Weights of a small GPT-style language model, trained from scratch on English Wikipedia.
Size: 19 layers, width 512, 6 heads of 64 (3 for keys and values), MLP 2048 SwiGLU, vocabulary 39740, 112M parameters.
Architecture: RMSNorm before each block, rotary positions, no biases in attention or MLP, untied embeddings, normalized queries and keys.
Training: a variant of Muon for these matrices, 1133M tokens, 4323 steps.
MLP neurons of a small language model. Each row is named by its layer, matrix (gate and up: input weights) and neuron, and shows model dimensions 16-271. Each number is 500 + 50 x the weight over its row's rms, rounded and kept within 0 to 999. Numbers have three digits each. A neuron's up and down rows have the sign that makes its largest values positive.
After each neuron's rows, "fires on" lists the tokens most often at its 100 highest values on Wikipedia text that the model never trained on.

L16.gate124:461538512500530502482450552450382468528507601533557449544458493439354502462585494462483496532492496497439542528560500546466483462498467491659466398524471501496442521560411470394513569414500634405571424501458433460529392465455569479522467489432503523508469492464606460498535483514549495490439490548524495538489444474479462397526449454415503535507465540543546543432525488450466452514437491478428502524495560472504512505547469455438551481513564485511492485488484547539423445573569447472481448532487439499564479563430438565428505510477514447541476523558582498485514520442489545565426538530536511560450566473666519519482560515537543454511505441534494449421557415519535502436497450479456495488552542550475510455449463542530514467518480541574449551450492543418575553431557429
L16.up124:440570487465486509526466575478485468504530535517541568596580570410526492486432456417448458512584510470392537516500461513550421485489540485557561498482517467531456486566578487425462507533459568482508401485431452510505528507566450481574441512623497485523540512549553501497489502543499516497517554523431482517540480568502492495530452485418577479565513470562476585508468477488534493457393540427507525536487506521444576492519462426509504466437636572445459464530522485452399486410604496476527527517496548564468503539515455536557564490514627428526442426542519533379455394517563571487477492600551543505472425542516456499490461514537468583429506506452639444428474514530573534538511450573527488491480528534506404434505531462537459581432526520493460467429520459586541424514581526
fires on: " | ", " (", ") | ", "| ", ".", "–"

L8.gate372:563587466466583438492436408532548516451497489529592409524485522466527506511413465522444447526547469563478541472499430553546473511524459528518487593488458508466464524460565449519545402491561490400410605487515584451463526529522525477526426447618441525511540440506578474468555494486607543455391457449455455545437470491473491480534481468491451492499496431543504479462497452483520446405443503464482502486539451524488465418588462477486528479581452432355493501535488575474498499464502523541533481574481581479449483484491499471556511518540534541453593499470592405505471499500548473547490488423610571502536517577643514535364514515437513508517463467507512501495607514464471559565450513457468460540429443439460448516505463547541546481564576502446467503517453579445480478483500403
L8.up372:473490514464592468523524448507529566520544584449486406560506456495467531472520449522528480486487520561495558531434497544566456474461434534530559462556544551567489535513502477548504483546536554479472460494547508494501587487476527479486438413517549529532543530389544458503560517538476574656481421498468478553530509493569468550507478500484424573487468414522499493555488432524531480428485563493410478517456479491480475493505481522500467430546456523478512515493485541539584447510482494421465518496509512435462539505542413542562587464514600514519548514485577548417398513487465596574525598652580508464461482544635492536417578501412488480514515548623505441496570509476477530459481536532461419487516438469440535600553578503470499458459510441447567578509491565458505501441468491
fires on: ".", "s."

L8.gate1131:486502534503535363475597528546497399423517586501428520417463472498498500517367590536538542473446554475503491463531577511603471486537437453559538504398528381540550478506490512474506536551458565496452458456507514542451541534538506426528518472488559431509494496438485434455515530454573461529465493523503483500514436441485595470477485553524491464470454444422483453529637526511458548509490505557424454476552489493462422406505425502460557492439555578479446467487464507446557489495569532535574445505536491532545424486425503504491468533413429546398505549578486447436529466490585528493497455594381519562430532454481414441499504474519550421458500543534454413503468592588458450466462506575504558476455551556483547433468469503506481456555437495448479490535430554493575520487463545
L8.up1131:515391576605474487399558415548486499541477542514445469552547508523533574559501445570549450489522473561522468457548439517350535537541448443467547504479443431606539471514450518594504434511501514510454426490500560438481468481511423461478557559447490453529497481459448597544542552377498524492478417413526512432514470511569476459489514536529431488480497426523571502464498545576581511490480458554456538477545563532607383397547492461375422410560488475428485527520591533559426508574528378431565492445447535527399608447553412553498570478496519509494545514460578454533518570567507513497502512570560505460562567500538531595481551544478503456510483462533551500490477411514570506469494476518462416488481557450522467524571494526523458462563474442556576481534494547515510542484543515
fires on: "\n"

L16.gate756:511393553600558450484507472446554525569421567534471484448532518527508407435567478530481580464505517524648512458558544469460512474520443460435458565471471508533487530484467482418435553435585527483496488543458503448459446518499503570496510533515476463446513471547521491485571509590599414503565504553488553522439486495482511550436515498537477597526454488483389417535516560485502445498465508484520425497450497541447506483493487453568442519428423595534439477466574432473402391529468532489455469494540558509529482444471568512477636438482475553475435492491480488467529471403445560544571456484461477593486362488524523529480601460514606455440515380498484524500524491548493583516539495508553509526494592519625481494552491509509422554510455573460500373517510474471591528555454429
L16.up756:453445443482574511373464583484542550531483532487429507511621505513525555495559510437459529552487435495513565437609474535436542475434514560421469469366546373547519585555426613511492473482481538390514452518485557454459556471449499507519451519463501494528488447617476502401599464508530476492488530538464525531480442408530543469470550500474531558578468496445488406464503587454508480550383501503442434483548546547574527496525540541398506454470575513499444459534554483498439461516495523456395431484507506557496463480443394518437631501454511576533451500564524533474473555480554533599525621309489511583501536462470558478494555557529555513453491424478603554508517443539524486429500420518449504421475554557509535484545511508493500521526507590460473466499529476454461507528469474
fires on: "\n", "\n\n"

L16.gate1732:453523527533503465455438484537552518496467514538563492386537487449528466557539591535422499510362536461528562485413474498521512503514504477477419410497537530506494515452460479482444473496542506483430556489525496520523524586470484597515505472560542524491377507486496481517356529540559557518433523523498534443500592495453471543503495471504527498493509482502545497503434572498380524553515499435535474526550523539552478524504456562476526536562612550571545539580482420449537566506397484497629463463509442482587487475476485524450443450445486448486542526509548527475472531567521471451466504585518401494410577445496550414411518520502523525534457468557475500508572474525485564563435503491525496556521498535479520425501443496446527424532438543525460499487532528468472510484509579
L16.up1732:556462582483554544481451533484519484499469543489552524501453439537515525492412515489539425506516464453553484519398434558483503516535538458540506388472506490498494569466506490408457545426453575510411481447535463456567535548534580491584447586477502598471528495507509403480523513546499477521535499577524513538501492559638510544499521411568554446472501533520559537558461509616461422528562453571514553528662480491513501525535501475468577413483514381530470570581484536502450516520531559557469491459437507521477525501504474491510511504487470490508534547551539518383468478523502448538496490475633383487510505535448472479389526454510441471573494511462526531459491483548553595389497482536460508612481527587439514458444432512489527411476499469581569459537456442527492440575448497
fires on: " | ", "′", ":"

L16.gate2031:483499439520537538486481557489478534549451583499510523517449510567503443481514491439461573478526530522490562511435556483555508485456524467542470413546504490647522426495528450505588594465522478536460465490550505573519534581421484488491569536491487428467533566507515547576541482449506509473478440472541424458548557451514526419535607431456433555452456526522596537502499426584468502455480510530483488516537551476491456483546472586524528472613553524586547481488534509453513513451512473506458506534410450506535473473470460424495515458514488472438480494449488469413519544403538652513568429478501395461494584456497433515502570461475460523481462591631504483548605446565499432572550498432471429585508458512538431510487446476501526533428449500566490467463495559500522575574495506
L16.up2031:385495481544566451568399485512558528450472431514462497466471379521503482505491502448483504420447542454506512568482544407464464546511543483465545438409375470490489460414578584518528450505515495565556603489490506543511522455553528505526463499535459495477564506526532513507554415513514472490495531425456522498522560487507507478464532486553575477544520506480566561513538509611509462533511535545491501627514582458592469494499526569375558399411533455544541523399526565490554491443426497424431484438552498546485507491505504472532355488467510499452503548412570536476471472574517484428488484485460437514501507488401534430447563515515501419479543469572586546457490499473553455512504526547496554476560504472502480579499411449478472392521409540519529550538506513632480538534532558
fires on: ":", "′", "°", "' "

L16.gate772:433473563531546558385508555568516383483564424431512503576477507536520482469457545521447421488480476515571489507461487425488474489548547555435503522457559566470420489505558482480436572588478524512571427374444442476407468432452454464590525531443448512517514522473489471505386463510580372522483567507471573458512492583482485501466517456517548450401536463509536500441557550383526466638510464453440436500525576538456554567566507511502529472618553537499486516518475549528514536434480431543487475550375510522428486454429509512456432448453537501562461498599543417442518464543439441546458499522507433596515511473511504546503536449454521483450463412500414533481519490487586565496542503510490511586552542504578476438510533427540502535462500495518506586509593544477499410552487602
L16.up772:441460488460474508461494467461457557463482564506542531468500501463438623476466476525500493517419518535475472524521451543470545506377509562514492471507526466563429503478572597546600450469459607462445463478459517422504473461484565486476441499550445543491416507535555496497533492492539554450430455509511551516529458526532567468481491514590483428515405600467462421488564522555426468412514537377489451502440467431542477447511470518364571503496503497445555521499551498520397381525429573442542528467482477541532433535438525511472568518529502546474481493475573552523539575529504478523501566562515448421466561551499494549487470446623486480429459419492502541525500527594478467463494489501514482500466574590546444435488406463478501526473571517490461533576480516527482572514486413
fires on: "\n\n", "\n", ", he"

L8.gate1812:418491608429431612503469514585440469466509454574524481539469557484557474442551518569474439588507460486631520455424498532554517401459485581476554441530517550463559459440520448416550474405545487511426525495535556525438443532566477523399421484500498400558537452556523447571504530511428470538517499417463558421501592496517387488584621431521411541513506487489515489494505507518471439427523543521481489461491373564555405500572528587522523567478525463487567500483492514508506526480425541490422575536459514526507549456457402399571559475552509556456477445510488474466470567601445416482553511579474537509552546487529550599463500533427494522541579436396518607532493526499449484511497493538470538508530397514497567512557462482620388458495488481402479451481516487513489545543474527
L8.up1812:585573575537427573438482558586465538543547513475445488433510469440580475445511497574512501560526535476527463511441551459520533518536460528465546545554515561516450530459491446548470479556562485467525479476555619530413473458522479480381480533541471512565508423419486487597454475458466524500532473523437478441566476524449463570542539441482524506460554457585488461573536541544451455558546441548539525422571459411506485587488537442439518511507504499455509523361561505558440534513414568562538604581510507463484480469498436504466498463549415573442471478424532430552455546594415499517570364374473526555498485428532535596485511488475393473440539515428504483544485498454446510519469459567525558522567435519442535512548547508569443511565471546547486424584418431452550560500473521
fires on: ".", "s.", "\n"

L8.gate1360:414537456525519484479467504556466487538467482572527455495425497576559595536526496542412445510537474507423568455521525578638464477517524497459509482442464529511460457464571541449522509551466461535469552479515461448472505533430566500461495497545589538517437487626605496494508535495560478468476510509465502531498486470557555490569463528397512573515465445398471464504530548527487510383516447508512505535532516509501466499521486547403598481485465514584514479455567587487533531520556445502540453460482447441494482571535424409517583472496443567521543524427500512496482473501568699504561466501395555430540543485516493470552475490493547441503525537511513555534564514553495509480532557538443507470516460578483580560419564437486566526462423396451465560457452429362481479499514519
L8.up1360:421571424484439482581482545575543459438571460546526526552569456470479438491504474476557500555557484496517531485464510523531498462486486460576454498365569484504503499529518486598607456484517581541466485549492466434485516529583569521511407431436611500412536462447587505430489485514584449496471531431503480413591522450555438482435539544471518409441468558419512458502430535462467481587428434480447624438510536528548489532455601389488527439533505439551460528496517482407512538480483559482523434519470506520421474448516572530551481425468550483422501438456468460461499448546393528576506463523573516464507481540452463571552470454484488577511437551514439441488558479487469501480513603501446433508426456500483525475538410516493594487463547412515482442509389485399582455544514490
fires on: ")", " of the", " to"

L8.gate1640:555445526539496587519559537528475468498448590484607428475484560514429451536524487516393587401498482517494487506507541520459476544588497526435414487426502512487523427561532520497435565511490547529442467505597461506521476521439549427557488590605513453600631546480464591599497474427456485637531501409458468527491516559496571473471495484577531485506500531489457543482547481452395440437548571546515405461563472452464568431432503440434534576427524506419614494466568569515448593482516510557565466609506533636507506471600434480452550491586527419422478535486500400482543483508433529539550566466551549436559461521498502489537583516454472508496456542470480513536480469483446442420588539528435503498506548441442467417519491478506534387496489524483385509493490530481616453487521521
L8.up1640:537473576534581487442457514574482527517501536429442505532574568531491439454625476537467536491533575535400446551493430516486551513469499570525510506495443515531493439479515559370555545510565523421537511467532508546527606529490578527419499488505471521463433464535568537582505496488493599539362475520435595439455532406454465428467491532485553475475508511496473406451460452566484530496557441421451542543489511473633432574540506533447452451525505474539532482564574460529586500494423537512507446570543544419513568482563497539484476562487525451454530425472434407528571585485535478515489604541501531527555530525464528563498493391545431494481516468501592448529507522525484563518509466493601550574442568414492591442436583495442512463525546533548486447449518429434488428419536505
fires on: "0", " A", "ab", " Ass", " Aj"

L16.gate448:494514524579479455549513535509516427407522456592575479495471503503544502416463567489489571542430465453469555442567482480420516519495518481460420521563456438645506525492535453521525451600462471462507489536518490485470567501445510466565502506530569496472615503440522472492430400502607495507474502385529434576428476526477474509438503466479588457497454522507470482545517489523502532436531575463490413523457517574505548523506468518514501542552502538489522528534592478610493495603558507507595495530505496451540461511481438464482507447490439545502515437482577419511523505523562551467507385541588463393458331471543489400545528572474448439527484525473483511499476468513436480518448465413481456608431505422470526541518604538505540550507505493537557393532476561463449471602499421
L16.up448:516497537567514467501499487489539493461571554560574458436411547543570531519507520503493465531420522418443530533541514420415423383530553547508536463619532458539479496463549468557539476462507494561519433510537405467540510461507509463484660457456597548517522502486430559460456474528478436478438498468476526562493488470550530418454452531508561590527456550496483514600471432486443436546480499468485522556508487532471477489434446506562504524519532499586512547464531508526390494517480519546536533407490484494525533491553539423472532488459503465582518479495532435468435516523581597487522500521586492480490446499490515472551492495402475541482488529465504350509449483588466567641539493497559488636500546401463588370490576527485498474532496561482477583500499596486428523534467623
fires on: ".", ",", ":", " | ", "°N "

L16.gate14:394513491499629424498378496570459490484455450453518502391471482578568488470553472559465543387400558574513592581534488511507536469537482570598467560500490588575432485518480560486464514578468500497531582436522485408527457488542439506520479406511493482562506540512511416458485486497467466496568412456511488532371505433465566465446383523426534564571431471468452417586470471525506470502490438521567495438468502558416509545586577527522440500510575537526566533491491521524504475472501526508529578441476561547501510405512578532507445496424645369607467470500503484470468477546608525595493438507448422500464463548476438538486507459522557487590444498566600561531445497540474562491471531392508487572541467537553452411537486485489564536488482475561478516538495481509489567515561490
L16.up14:487472537593497523590588509416612422436487528573517455587447472471517483571575425401461511440525518461551524522524511506558376538451493543514471424515607491544474477459452455519563536391454549436405516513621463504476518526612545503444538562442526545496497436464547524442554453529548477491513555478553409584490489500446515489567477412521541426553432430453583571526471425509500567514495492517487559500507533488481475463499510399601562453533495436558448505406517569449547529527370497534474423501506398557518521484523633429500461577379451443419557432474532525511492515497587533439439452459494444430446481506530492408507521496523556483560515463405513456441463476496523380544483508558484466530462441447525553521542515477496414504532580432435497610466533546476424432410515560
fires on: ","

L16.gate774:563556488505551409449533533516531478460543530496505485530568501430444472527471554445469511506550600434473541482511501496513525473492459537519452564381425459567426452547450579498533429570480531435539507539505544436574554519565446551479440442576450595509455514506502550432535473487506436570552475431473523458472491395466415415510444428549426398576471461520470379527512561479461526389469552554423453486484454523423475400448505541341542565517463499409454547437548560538481479514460488570564527505480488466554485387487458429400562537552521432533491478510596605439505499446395559521529509524425487444438606523472524497499481503516463469528543508509476492489535507547495490491477501625469468577593508535555550478550548518486417448461547490450500450495375466493488471561443468
L16.up774:478500414527512548487535528452464609438368386524492446526591408493437543504510505514479480579418567489508592481545470526546492514469405502524443484476582598650539459566482509558574424439521572472485514445461534446544498508473483470457481375498516509595456418510486481471514527424552499530547529457414514422481509480497486562509453495529544390424488521467481479562490540444492472487529495486521559473551491517608486562492474538400537498433504490552538510546553508512474471503459475517510532420574523530481467488477560514518511555560518414467545543452557500478423528504544535556648559498521520501524430540412540416436410546593511530419489536482421510484518518522461457559522511465445537453444510496456411448470540505531484489427512527498470494493458449474549464488471568
fires on: "\n"

L16.gate409:449431537460458507498356539513517432568550473470533488464417525558455509500494466530552534481529447541521482463533466571489485509483485455574512375506481483490471498447503420491484493543494447491556476439519425568448459503531516539463455436514470497572461564521442508518456431459460427478518515521540452510505487528605535495426411553524538387544468480556550514589496562456502486389378515475502536431462625455492588631444546441493470560491487434458536439573471511540506597479549379364547543480446461440468472505485431509575427525456526537471467535502562478394520456470560551512472476535549482583484446536553423410587426506492474489522512472460497551476446565455484608510536455468481576531493660443531553486503531561479498573502462436528465522403557551461443486502460565
L16.up409:475597473576482459548496499498455449508446474599385440510461535454463500437447466490506474561490539573474632521471512404464516520473485452605474424521496463473489540509473466429449455428521506532566464555446492574532514446458578549501418579399516530479417585535532437547489508445499422492492463506465475499480383565559513534498444473523512566415412497569459504480562502510488539498426494566443514492424488482511418526536435457431601498505501480461457511473410505559566525384570493508456555528504530569444523578487480456568450435437492520546432498474532531485573515499486539524532543532520449501556362423516429440531519490541518466482522502543515495525517429520644503558464462517509508508564428523523440577644422430508458526503442461515481518515456472531639531500528508
fires on: " | ", " | L ", ") | ", ".", "; "

L16.gate779:506500475469509549457451518490528565530424517519520527504505428592515477557476500468548514490563569465484559481573495556526467409632474480515443540418618520542572537573487504492483455507462415535558503531582495542503607497509474461555506522449606555481480446523565530608509419443551489545576471517501549486466503567509501458522581490526505464614462556467473547447543447496484469506465461480550518435573469553526495452485530436459530500477443533437545493438440469475547599522474539556493556516601479517468545523557537489556498475509557422528551503474497446458555517484453575515480489493438563498508556484523459546551478446472529526455458575513439561546491468499499603473509513496571479534469447483479688500588496385562476489519507544519554550496584638466516500394424569
L16.up779:554462493448519424539445519463536550471425500448522452504514506573510489433527536538630430512499578486449463502520495535426584605467426553538549505473649492553490497584533391580544545548517467511555449520501500519440507489512477572530439397524477423434487517502578588554449542509492509483650425601527495518521529441469529497534504501477446583566482493489540423479458520540492553603560492591448513524352494543535487432539514464553549420492432483511481501532550500523479465459504558554550483566518472475375515500516560512487489373530528529502437501466579471560401476544546453492481489508553495536565319463473535478510469457524533539469533512563519589482456528581519531545551481585548432557450429468446545571471500461466471531541516409535423474479516493486533573483487504
fires on: ")", ","

L16.gate1451:534500454490515459521488575523538533525492497505538570555501511481460523484520512485448520504458544529499470414437465420517458482478543534533425445451525495428455510483381511460483383499533543476476504477435497508458520501516457478502505467473336453410536474589572355534469421503438427532560558561408544518541553472397483414534543501528543569501439437551484484527560492500467544501527557462443535528544569482454489504462490522545420550596510484474530536551465610474513544548578453526519490477441466523535574498535548535572397523492497381566534477521607457537535513396482535503457470585541498478555495596507515462457550490493476468432514489451485476623481473463490425486444511521485505410488479392464555340519571554442554559507547415546464526585521520513403448519502465
L16.up1451:469445503576488498484501575380539468499530527509414513427508552455521461456519556455489461393478466461492516463564493540485476570529604500492490507524484506434584462396500520537513538562470613530555479516623482570563479504492412539564602488525556590466526449514475470508449494546509544522496485539532494489476578451369607526522508511547468506473470547477440508480519474409592488442533544522489466580435565476476418459455475531606568515605510532517634438555459631473450522559502573452490477426487558523589495483576577428499510485447473503493453505499509453450440494547557577469467452448394495482562461502512504456531458518432457511479466559452482489396509462507506475504458484372537478558502575402531530366635546438493489504464522472522592526552535484490580538502473517
fires on: ",", " | ", "% | ", "; ", "–"

L8.gate524:475482574539443404482556538558533465580510490495524397597480530547526559532581533532527570468529486554510494440457507584601480399516500441525519483490486497430461481482491533411521543467440541407379419497521562400405546473547480540512458529522503541540553647444594449527532477533545488559481493435406561527568566481459547507576490453426470444518497559461536493418525564501541515400439517532428457523455506540529481548499566456406458428486444433483517435509446446496426449537465580537586447628458525488493503435550472410613530451499514485419442501595582484497470470496527545532514493331563552536488544551540502484439517498368428525484541552480512481565556487406503523525461468559422469559423546451498416648551463548481558444443482556504510525511523546532415535471439449
L8.up524:524454467533455440467465545418461524563425461525470511513380523496483543505470486455601507531493488496529594397513432538514526497580489494603507562628500613579508443506522506450514514513501538513526554434540509511437553468495505459497445523504526505546506524521566499497550444393489552563466542455482533535497550614495467608482521514484435515532504521430548631408495525431463471451413510536570491542472461502482450493605481515445512490502481459574565520505502429439479465549468495444603426586488590529611554432476373490460441431497486495417463495526520540499447363480573573483518500471528490516415435527516472565505521491514540523526530484482535580535523547529507531467520496521489474512467439476491526695583473591566518448469483530540448584462461553514542445416506546
fires on: ".", "s.", ").", "ers."

L8.gate560:472564439542548499481487542449514464373489494490481503518480465522485465441501415456507544445473489477480513501485583583504511517516575511565593514606536489548528536434441606493433518465563497514497494537556519484534582431487458446459572437573526406503419557425508570440546488394401465557502517464445514473528552419477500581545519441387478546396503478458495434512579546425389494479512501467512565489477500510483565571475405438523508558582615448526436510545526462479580448455547494505461477415440446513474411499432608455496535411505583519493506479535514499491524385492601534442574538507487498496446455415490485416442467422524396425533532532474506455464495583527511474564550485422534527485534397501557582539522526474495512625419494485548426494513461529491471381475533548
L8.up560:553492535505514515527517482528625557577463432501504497543551527525481454528503459451449419522411393461503483420415526435501508504466520548540508539549597560467437458546509527565521430501535530462554516614550514557411517492449531500548512478486523474527421504560446555519488476580467440434501517384521560507495501375442580574485462540477443502489499542504469497417454536529501508467456535527534586431519496546503539450510507560491534550479562468515444458476530528496517428516572470519507482489517518471527389441433656512601363438422550458578563585461455510469484432433549517529401490405365538555444461446529494517416462503509542440580568480459566453478453459580504518544429505460496426439569504455572512454537465506480469613539508529512544472444476527517454527470416535
fires on: " by", " when", ","

L8.gate653:447446414576481510428514492471529534521393584552416543499467495393480523447538495497486428456509444545572545516448528491503551505542469508571422481414527501527473440586461516504456381419413516507521438569422474446471430355501518536480460446543442446499520430505535467463479528404577567510468540530453475501430495481478514405533550537564522533541475453478489507588454514504392439514457486536577435447438430554428488438539526537532540322480518507576468514443546493420493568587535534482415536448485475527447451468508513467494442504531454501469456572550501482452528439471521522502549443495465510463517561618549463423605408455539540516506469528514498420432487439532554476508517520418532467517438626439491429500520558530485452474571473558506496546483437502476463457445614527
L8.up653:505534442534439543472534513421509492440510611455556566496536470589558416511452487511503462442505435361490524374507516444531529467478440453553462472453581506502456412491400585475483447536416540526546533483553472479453471403448513440500469402479427467453474498533522595521597438527518543517413413506508513410494398533603395521519390493533485486526544504458517475650485506552510536439518576511461529489534531452506546445493529476570504464554517396555518535546555651460583478528439489465465441524539508535533489495449530473502477507492576468441529412635497542442446574561529499427604433518521501532585441465463425423507493413396526411444556494487475463463549574551504428493578501460424433495495398520517550539523589447534587504495580459563497636542482518475491589494400515
fires on: ","

L8.gate1156:449515515543466470419518446631508598509511537460505503504435575550521408503478535503516341407566588464510561514473499536502494548466441501618503541598504520509609549467486522444458588516525467519493449566546509432443546509350498564499314489512494526531519557502591530541515452499655438400418490535385575503494542503499599489501503421464550459508514531545521500558491446471555427372581465553522409510431537498445487487450443447558470400535493524551501480452506497488570526491450557502533590550476527525513496556499470438514588431514516584465523537437482406445414524582504527441522554515608482455530612540520549516501526537442561511493549556422485433488501567478525474551554535494487452527429500436534509478499525535546560484503518481538494509489540528486475573509422536
L8.up1156:506521533578469605390523415538411462436507484511397457533490495524501510480503556497563484476479485493503537474514539547496467445563462489541558612500527519563470637536500458523517503448557532570527595595558610445524500495524471526562412462493497501560486523439575499493607525472515483482488522476509492410413551439442527555401521382470559481363509526433497435478524504471544518487650473608487461450507531535473487525562444493439516513578481517534528533555486554536575506571521430524638570576506574465569531493524462543603494504531515517442494581460561431505353431519463501557463464487558467543508560496507501446492529474494579498443631554485516621535424511558575477480650491513577472481488449449529535403577519523514456396556528525469449523513527531457529637442443541
fires on: "\n\n", "."

L16.gate751:509509566590552538564585474479503455513520613539416494515474523516485548467474486385508442500505558598496481505483500470534614511512544502463472501460486503490486526488567485561547466543461541530486452555436461499493542453528560445383532538574443449507465487467472538509508482443466525562479486560479514501577562489510526550473577580457563465536490533483459477396487488453535398510505542486407504466581499605471441485473564374524558529501392611419554481506464384546503502477418414514442559528516508485477408508561560440472395485516460484548506499560528559537461498463520476462459430411541521508580510491559479511491442391415470524558545533431476400514498469488530597457481445437535449505471461577461540470408464520488554554550603525569508483561541515576530537517525454
L16.up751:531491512438489541486550465521593572479477512450436500498430439485479485434548553477569592575587504545505485472469504535450520491492539463541417551524497478563561568529392473461468526510516522483504462496507597492507529549526564425495495502449484567524464543544550494581451397577552443553507514515534474516470494444508540453482492471491495646507501553469498454533499522529603463526467467521491457667365550380438498463491531529498477466478495538468521466529501538545442525497544453442599433454479413573483478534549545508603450484465403496568552528453574503505530580439523484492570503617426546503528444502592512458525546457434503545461558527490466466538431546536505516546433455511485537500485552354515497522429616509504394558552520531520509522548527539532458435531430529
fires on: "1", ",", " | "

L16.gate94:410558504573506490531441440600579472482425459483499523547466523550422538556564504467520535454493437468500561461533473465495532543486480464462490546465524580485604568459541532455484470519557549541541499423536469515559508437531511447521455508522523490488410491525552522446379623549524451398480468543508415437535456552503592482462580399536496488507453539549566464406460475433491428400530440540432456495606442623500495579443530497472558554512549546522459433515542472520399590507437438475439474473466517522516530554492429540473447410465640500599469517483550481446443477530520555447454508479579521393449485515426524464511444540460428500453594509427572550514466538511573488573479474516389507456505497488509430501418511466456494564526470558496516530475428398474510467628473536
L16.up94:483555586567535454490499530514483533521444478520577501527467472498467458539567544512509536494527464519509440534495520424498548495516546469458518424398561535464544570480553494507520500518508446451547450447543445510448529506494507412453445470511564407511482534502451490572457528387541428436482471487468465520407514578501431473510543385518516464495545396430519558495558500515536472399480420500562521462587408496516512535563516581550487535462518511587544542540512460539586549493432422557363553481463544606481603483522558429497470564492576395490429491458456540495387466565563528506501460506444567368403420556483409508482430495538394446431499480575449481569527469529508563526440463466374480447499482521438357555483498456438465438506495502443494625473455470506545480449439449
fires on: " H", " M", " K"

L16.gate490:509461455442584623484487570389551546494479487510489543505535514441471437393565480506512490552532495495536554466494510501606555484496542523437518427477476433538414525557475488413503474525501536555494487450471368447453510508442525514559406415507516504448498464472581518554404487501451444527529412535623504524384508594557484463463521595568517473511478443454471547479477507453506437494541528476611437439452458475480566613607510547549443402499506454455431485428523539544599534641411583518450511536377509472458468462434587513504491468498520541573565543575516487470459456551480534503551492578479520553516393485520383490546490465516516515473521404489532487517524540558591506515532462549530505487467507583529534547469547513561455474482476514517485573559424464496489532464521439
L16.up490:449435459558489513522464532452577455452416560534465554471476531570595464600505492417441516445431480513538566470458505517481452461452566473476528607497496598602490473548602375453522467548474514537482503463451498488456468559370494540573537553583456462472441484459480527532431466451431480524492400496537439555442540568475419485447440589532407465449534525525567470434489466515497561575467542514506482479435419443488457520482532482517483520513493456522512498438520516536511447463392520518501573569436474472573487578500441478592597467466495521435455497555539426478523491500463485445510484537543479533485439542502487455516531568517502563470486377521503482473469610560520480601511519548519554572461529578518456502495507553506455566424555523467544538515499551533524524527488476
fires on: "\n\n"

L16.gate511:529575570490565465498529439493530572480599533453445536463498434515497447495489493409460477540493548610487478570424527516563525522464456441475394540589493472536545485563573594474512557585584521434618424418539461516581391465549521499484480500493465489419532489552485538537535460555507532486540562480379489545504526541484533497444455415484567507502522510428478499450472444528503485575466520510616450476502481582471590526600484509609532477523547503475535497493496409458527561434459529518476479451465450487513563484422452576473452597539516477495517550494517505462549441483465543406409436428516423368477546545491530370424520636543443465427508480548526499464497399523580519458481513449473466568528443449501482501503577502519431510492508520515513521505454523571536451527482443
L16.up511:568582495475517460474477436461523437417515493660570422508516503558461408564503520519516450528480583556517529562526566464534487482489471494488532614522508449514506464467561481493493523532499437475490458497494458531450473484456487415401436481573491485484478525530532492482458452439389487409581486562532587544426619519560485518408432517599551503451437464462575480404547487535533424421549413456539409426452416594542459427557520476523495474494509397522530438500565560533481557457476532503445498435501442577491510448552589436577478545452640455506480511435439454511484494597483431457394510442467536529525497549480555527462507509496414486478465470558514481455465406529543545539443465506508498533519456466481502463549494442465534588492590398567497557505407571601580503490467484
fires on: " K", " c", " H", " be", " deliver"

L16.gate664:492391466468541494533444585521481533474462626464558521482458560561514537477545619475498512434558470604522600567514559437448428528581545600565483529532419444574490538585457439454509509592438461437553507485567480558404375495497529509431440589442445520427547486581464503552601555463443456469603484455527566549558498511604589482421536464491403421432520472590543462465514530482458447456451493497464517523441473473558483510498558533563466511496548507508501430522558559558478500513545523459509527482551519508468484459499511534571512489503518453543496494551496542468361489470439517560561381521488530425581570558528516441504506513501505509548434548573461479488463492448511417589540486393534578536534460493517484553492478600547571517517615524514552492518478463415573458452581557
L16.up664:524473542479526566521499519530598525526455477511519455546496510534457621589591555565471482453483561506435446580474637494425407526547464558545479475425496492479508577528439579460550526500516511493490432497532556472451555490514487478485344512474518444490529474525425478485483573520567412459537449490516513562597433576531542520526593520402491527510470458559540501619539504546515494442500595457528540523485490511450568563598454454484453490510433519624500495451565499520485521522567443537444513518497447564534497524458557510527412567563597432587560494527543566515515585563519499497568459562500543517529599449552492490581520523496530499565454565542539501527391452506489441508521522503541525598505432421544533506569494598475596572436485595443526594499442480446509404477535548
fires on: ","